Part of a small language model's weights: a variant of Adam for these matrices.
MLP neurons of a small language model. Each row is named by its layer, matrix (up: input weights) and neuron, and shows model dimensions 64-191. Each number is 128 + 32 x the weight over its row's rms, rounded and kept within 0 to 255. Numbers have three digits each.
After each neuron's rows, "fires on" lists the tokens most often at its 100 highest values on Wikipedia text that the model never trained on.

L3.up377:132123136157166144135164112164095141188140196084140152159164171085180066151101128119166122142102093144176201098140147104093128112136118116100163076176121132108164177109110131137124156145091073118098148129094091190120195121096150162082127159109114076059148152148138114075133135144124098129116153117108155113142120094156125124121120103119138115163180159094120100124090102088103145082118
fires on: " ", "9", " later", "ivers", " compet", "er"

L3.up1138:115150127153122129192188153165145115182131160126102133134121128130108118207132141142144158153156113153139136069088153153142178124151152095101180143142066166148089141131137135096138144123120127128157146145078077196127101137189176066106141130121199133114120087082099127118187092131097095112137175121114115135137166115149103113114167164091099138161126163071082116152131136098157179079126
fires on: "ring", "west", "to", "ides", " group", "ative"

L3.up412:139169135197155153138151137126119117141156100102062138144119190102146165158083104162157109082112099112151109115114134147123104130126174143128134112090121170094143201152193128070120139177141092118115172127209105114110134140105117178157138173126130125156080110181084107163138148125125108119109108120137119124160118047169170092084162140099150136190124112095169100093085150124101142056087
fires on: ".\n\n", ".", ").\n\n"

L3.up388:170160077167142150131090156126173127145157139159112158156158108173115125111105147175071160128121093060163166118162159162167158160164149155142108150103161117088151132163109112196112139141104142161200101171087153140152099105119198155119176161059148136136084148145168158115180143135142094148163121185096143161112109093174093128180088130171151134160128088149122114157146140117174133142127
fires on: "ks", "ors", "ster", "ation", " NR", "ims"

L8.up220:089142178157140215115158173110109164141180114151077192107151107079113121184131117103142115157153151110150136147110135089129168116136114167159198166120111107132146160137099119146123147195140167140122148131167082142199137142167141128148092184116127159132130074114135148172148147112146140119087076086163085076169069103160106158092154105127077082132130115113199120166107117114116136103097
fires on: " and", "on", "v", "ter", "b"

L3.up49:048080123137155081140151130118125119142081203157108121133079121125178085134138154126166107160140159171137178090164056185104195114099145232130147104100128135089175189180163173183155169127102141154132136102185078105191119143124205125131145129071172183155108178177103140038133113144154066132139150111103094099142174131112185188128157170074152119144057144153151125162134173146129120116137
fires on: "ap", "(s", "rop", "umber", " CD", " describ"

L3.up912:147146083127116102140113094156138157123144038104079138126128126099093126120071198127147125072123060127126121130099141080153130148136112090097125118098191106111138155139204116062157103147128197094110148157085112155115072079158068118136151139122231115112204126109118133174166135150175128085101112131134147131066131132124073135097117135143114128163123091120176067096098096180164138155134
fires on: "ate", "en", "iter", " date"

L2.up1040:128083085131146130137097120143062150115124124089138141109089092149097148117117130087112127101138150130163098118120223147083119119147144140112136148112150113084118147175120126106107115140110056101145143121122163091140154144154181149099142087155186164172122106111110206164088122095109149118082157102091119134125169178103154175097153210195134060125124170128103111118156102105140131143163
fires on: " Bl", " km", "wn", " Sch", "ret", "fore"

L8.up310:113133129095114131105152137128111138102087100134129114117086084121187194168157148174088074058121164083127154047158143153083121154075162224151123120127144142107095124133117163178154145160133084109143154067103140149061080135092116086132087084138139159135120154169084131176131114068122140140131118093202092140136094091151110154103097135124098100140182100148121143148141128113113118132133
fires on: "us", "2", "ing", "es", "al", "les"

L2.up815:102147128102178155105129124090112087171155066109158104141132130152088108103155124147109129163155115084197144187105134091151129142094065100122083142132162109120099133129086123098097178128065154180101137089133076111086093100119200146151178170124074144174083064136118143096116049118102172143100111120109124171098071133145077113152072039132125172080116098125112142124154135092118139131149
fires on: "0", "1"

L3.up752:145175086178178184122138126120136116138121101098074121141110183097145129160102111168110113095153138144144080103105121153138077090123163182121144124061133166121130168109173139102124132165121107102100188119215130112123176127058122154094157198142105081142139141199080102158111127111124107123111099135215132112134147106165159123108134128071110140219095115123172092148120135137102128012126
fires on: ".\n\n", ".", "\"", "\".\n\n"

L3.up247:139083087118158154135118113109068063170139122102124120099161116127113145091159113120167097181098125126134144169084152067074150139149154164148122076168160119144075120128094198145094167142046094189100078088083108131114113155089123152117174156102038133207098146147105110121127135118021142118149147093107109146088122113176079152126092101134119188127131142158107128158087074039117073179134
fires on: "9", "0", "ze", "ive", "se", "ell"

L3.up157:115123136106103137157143181120122115122104074145086121133129119157101145169108105093121125131132158147156151084087079179104186115113128138091192155133055128080077096130096210162103137129127090122134160104134154186164146128076196114124141097122175156126086112080104168054115104105179040098128113107101114134132130126123128099134124143106082120133103187117063102134141137181106151136132
fires on: "to", "ring", " comm", "rit", " app"

L3.up256:139128118098189158114171114174126172186138172122099164145123126126114129137122126136169155160125147163037130060164206144102117154118145135111146133122141101119172126090153140133159147130101151148160127125163146110138104148091102151126161113192174124167104205190120136111106137148137124106103131127125093133146193122125174160088128196112152185115085109159114183183156118107146125120121
fires on: "aff", "ck", " European", " whe", " works", " Record"

L8.up210:167125110147130154163164118106100134227174150108117161143172156135183137131136123150111091072102118058147158152147167185106159146128208164172099132166149195154108119092167145071093148124117125124096108128159121144146152170124093148149170133117147113138086136126137147063089081051158122121168184110110108100152125122142167095087193112128132185119129118160124162137172082110104105109137
fires on: "h", "and", "|", "ch", "ign"

L3.up516:132184131174140146115113123113117122180160126127076097130116192105147157155047104125089077074113106118122061119116166129136117102066161203149120136055138172145137158139137124143125141162099127111141174114194126137123146129094145113082119163130111107143110142137037121155147126096087113130100129119152105117151153063162136129085161166133111145142075136126155105096098121117083116081147
fires on: ".", ".\n\n", "\n\n"

L2.up307:175130145172148117132111163088147142112160146148125101102118145128091148143114086077172082119121145146156120110065131171168138124077120097154141165115160129079086116148080084176224143161189153117120072114171156129152096147186200154112133092148135155108118165090076076137113156097143158084151228120071150112138140077160141123105098145107167153134116130179162094147119160107131165076150
fires on: ",", " |"

L2.up864:116146116182109144142166140129135118105120094114146100156201118125166139106173152112162107121114184095120134094134137142142132147111170133176153136081120115175102127175057148111122120145171168161125128087152112136105125157188137120128132108102107131135136133136180093151065135106152135165147147110085123150100102169108126150137139201175080105158118117135141098103144055106128122068119
fires on: " U", " km", " Oper", " war", "stru", ":\n"

L3.up553:127170129135148136137159116166093144146104172120140130105105135108150152115082122122110118095140135120134147109100181216126079087114074141107145087087136116162131167174105156113116137157151094130185182129183133177151162148124140175065100174115142129126126100140129090192061117120131167131151179121121145105201170059167153120079181144116061117160043100077238097098120183133137141050125
fires on: " ", ")", ").", ".\"", "\",", "\"."

L2.up128:176150183194127098107134196134157153191193094183155195151143101107144130093115082156144104120145134134153109170095206124116090117115104103161146086127124097105159169140160150186192139146127104097131116148169154144110160125171155126102156122162132146151095166143122101079154156104079097133108142110131115149133079149155119136085185140065149142100108155080130126144126178126087151079105
fires on: ",", " name"

L3.up29:170109144164117123175119146117130117096121125083138152116118173112111173107107134159081170123146126114166181135065163135103104076089136111203134098132138141184088095154151157108086086149189145160114173168120113161150127091156168122137139084128163143145187105119121189193171091099104061094102179072088153134113131184134144127159190131100105096144145123102140107110123087112130155129119
fires on: " west", "west", " east", "ady", " located"

L3.up536:172140134134190151136122131119117149085178130147117113125161057123131125105118175213079133179135121140094145113154197153144125164099093147117145143131142116119121073105098115148157125150116114174157136117142147137116134139164144132072148148125191079192125136132145143117176116116129126104120129126133123180100159122131141125173127199119171137156078185125074176167148122167113159109143
fires on: "ues", "ber", "es", " when", "ring"

L2.up242:120141155160106114126118120111119141094130108158135085148127085114179160129163172137130104035140137109150117147089129193118104145118106174121116143101142137070114131157108144157137127152166191112126143153119137182129183081107144102161141184082112125075143160146113128112114125182128120093118173128162091154148118141151140193137101139161098138161135090119106100091059107143096106100212
fires on: " ", ":", " given", "\"", "@", "2"

L3.up1079:167162138176100097169116179097100177136143102157106068136100096115141120137084110189075181123117050129146170141070181117150139131153153104130113128107086119171053132101149080089126106142126132137095183131074113161086125130182102076137154201117160128136131123112095115197177127111111094122111147080144155128112098143126090132195150056150104097104156107111147121092089067172172086115139
fires on: "ast", "uk", "west", "hood", " histor", " east"

L3.up235:098107129149183126129190117087159167157178173140156131126099118140126136114119135167164140150141104117108187083190098154141182125146149158156119154063149142156169171139172158219127165114175141107144133136188175078178158096169149142158095161116149165150133193141135131068133159127196118131178176128164080097171128120104183098166154162150100139115044129164199159109102139160138134129178
fires on: " part", " No", "(s", "dy", " (\"", " CD"

L5.up1006:057148157169108181071150178176164090096117091170151102099174162104199174113143106128132164057135127121146181080125094149104111135169091175117112178158095154104130152093094129109147141154057140095163135075094108113140123084155139075097151142130126122135102114120131153152091105076147148063112153089151140093197131124131157148140166144122184149151061105087145090159165101151130121080144
fires on: "ly", "/", "–", "ically", "s", "ues"

L3.up323:131163159197158192154128105136136176164127126054138114099123119106105068093078076121127078078158131138090067101098209158119152049128149123154129161120133138111136130139142105196178123149129137101146124092131124134099186094180129130071135105100145200135129167181089123131142137066057150088124158129107149147155196086148154136114147183084082144130109118121174110130138172137082116104136
fires on: ",", " result", " instead"

L3.up413:102122121088148192139147130102140165045153134127107103149132060113123128131132111148110131133137105062137145126123063100138138116108137046159199080141130124128187091161134148179127154143143107109144161047068128104117107135166162157182125183135162135152102144089117187107097097132111159116134153084103154125140123129156139115170200179162166106103120067153152082163115081102127068135124
fires on: "and", "9", " most", "ov", "hen", "or"

L8.up822:127141130093123143102119112161186151090131138131189122182146078105102095170159147099133107092146160137189166104124062092130139120153094112131155122194130134076166142068172130093158135132119162061123147117102139113127171186101167140081145176173142169150128095119162164116138079071121122039112108065119178127134136091123138148143156113171101075105133105146253165140118087102118116095107
fires on: "s", "–", "b", "ter"

L3.up449:122131102145103085134123133162141124121153116130108143127082116105147138095121138078079112087118081086176143142104141144172182129158100095128115111159148068064069088121137064101130094140111131112133135182075084176105083119113167139115202140110165103112145117103102156216154102151111115062092092085128159175112120152144099114128097071156141138153210134105135136146122044119139105089143
fires on: "en", " off", " del"

L2.up243:129138131136146109068166164186110159214144087188105125148113121077154138149085092127060115117117153112139115132143138113136094136112072119187110171106059125134124141047131119142096129148125130189125207128147158158172127135103162181113143111106140113129142149110131117115104097077143149104184113093085121080126140069155141087061105115100121134146077099079102101091075142129097100091079
fires on: ".", " ", ")", " to"

L2.up253:186188153198064102117095175144111170122092147135123112087142111096086109135069079156208091089138085154123059110100170153125082102114091131149133107062160108074124232163202129160163164209151111103149126166157140170158179153155187130064106119158128176125080162125098101105140155119091093067128153118166180183185139083166115153129162189095153152162134145106109138110128133114146171107082
fires on: ",", ")", "),", "\","

L5.up897:132109166112155169136129140128152100126108122133117066107088114097174123160108119121096103088140132129163142095088156103135121104134150121114121127109140127102122143148092100114152165150093154101125135129210122142203101126113142129118150078114147158084133167125062141089133077048066124100120111112197121133140165068175119125131160155108117125137111102171147167158220157104126138150117
fires on: "s", "is", "al", "es", "ter", " daughter"

L8.up7:153163120124152116138176101086179122120123180143129136140029102158131117163112134163187130153138159125126131150109143116085109128136117082074145146139148155115133144191129130098101161103122189117124127076143136135129171125210167109146138143127157133083184067137117146145106067107140184078169131086136147126066134131150141112139167104072147134073073093147125119145167077066125080171123
fires on: "on", "ber", "z", "ony", "and", "or"

L8.up929:199127095191119127102163148127135123143097125157115136140123094142219088154106103120148080117128119113099180095138151149108158104133104128112100157097104109099096100132200184070151139161185107147152141063148144107100183128180069137110142134174123071170135153181100132115128120073171111066175132125066158148129116101149141109144177146085055161114135047123186116154080128137099122117186
fires on: " c", "h", "av", "and", "ub", "ul"

L2.up712:164131123164105148136118095117098107113133116132128107183094092155184161143175163158119120039136160132184124109095144153140111104136127137123115111146149167088099105148129178162153125148160144105132136165116126223141173096125173106131139166078114150082173152134099130152076112138116130102111160122143118128118140146138144197138094108144099118193097129162112074107079144138126125110193
fires on: ")", "\"", " –", "@", " -"

L2.up614:150125106138143119121105096148126151118081164113186134103171186159137139106106165073109173122105153122115133102152188150137175120133101186087139115070157129050128129176140170101131131120114116176160145126165157112161172102148185125133172088114102176139110115137103205166156174069143129165114152117171151146142138155104134117111147201113171070149108167171111134138185114148203063113149
fires on: "ñ", "ll", "wn", " km", " finished", " successful"

L3.up147:132168053173119140108112168188153137114095131151116122178131093122144093114143166137101113134124106167102142126132194114139140181152154130131120142109125131138114149135115086129157107158054159161139129123106161137114105121129090143049190171133175121177130148138121101155188122148100116093085079125126127173091134126147088154149112118151171104153176122117083139142108156135152181130105
fires on: "es", "ues", " River", "elling", "ax", " bank"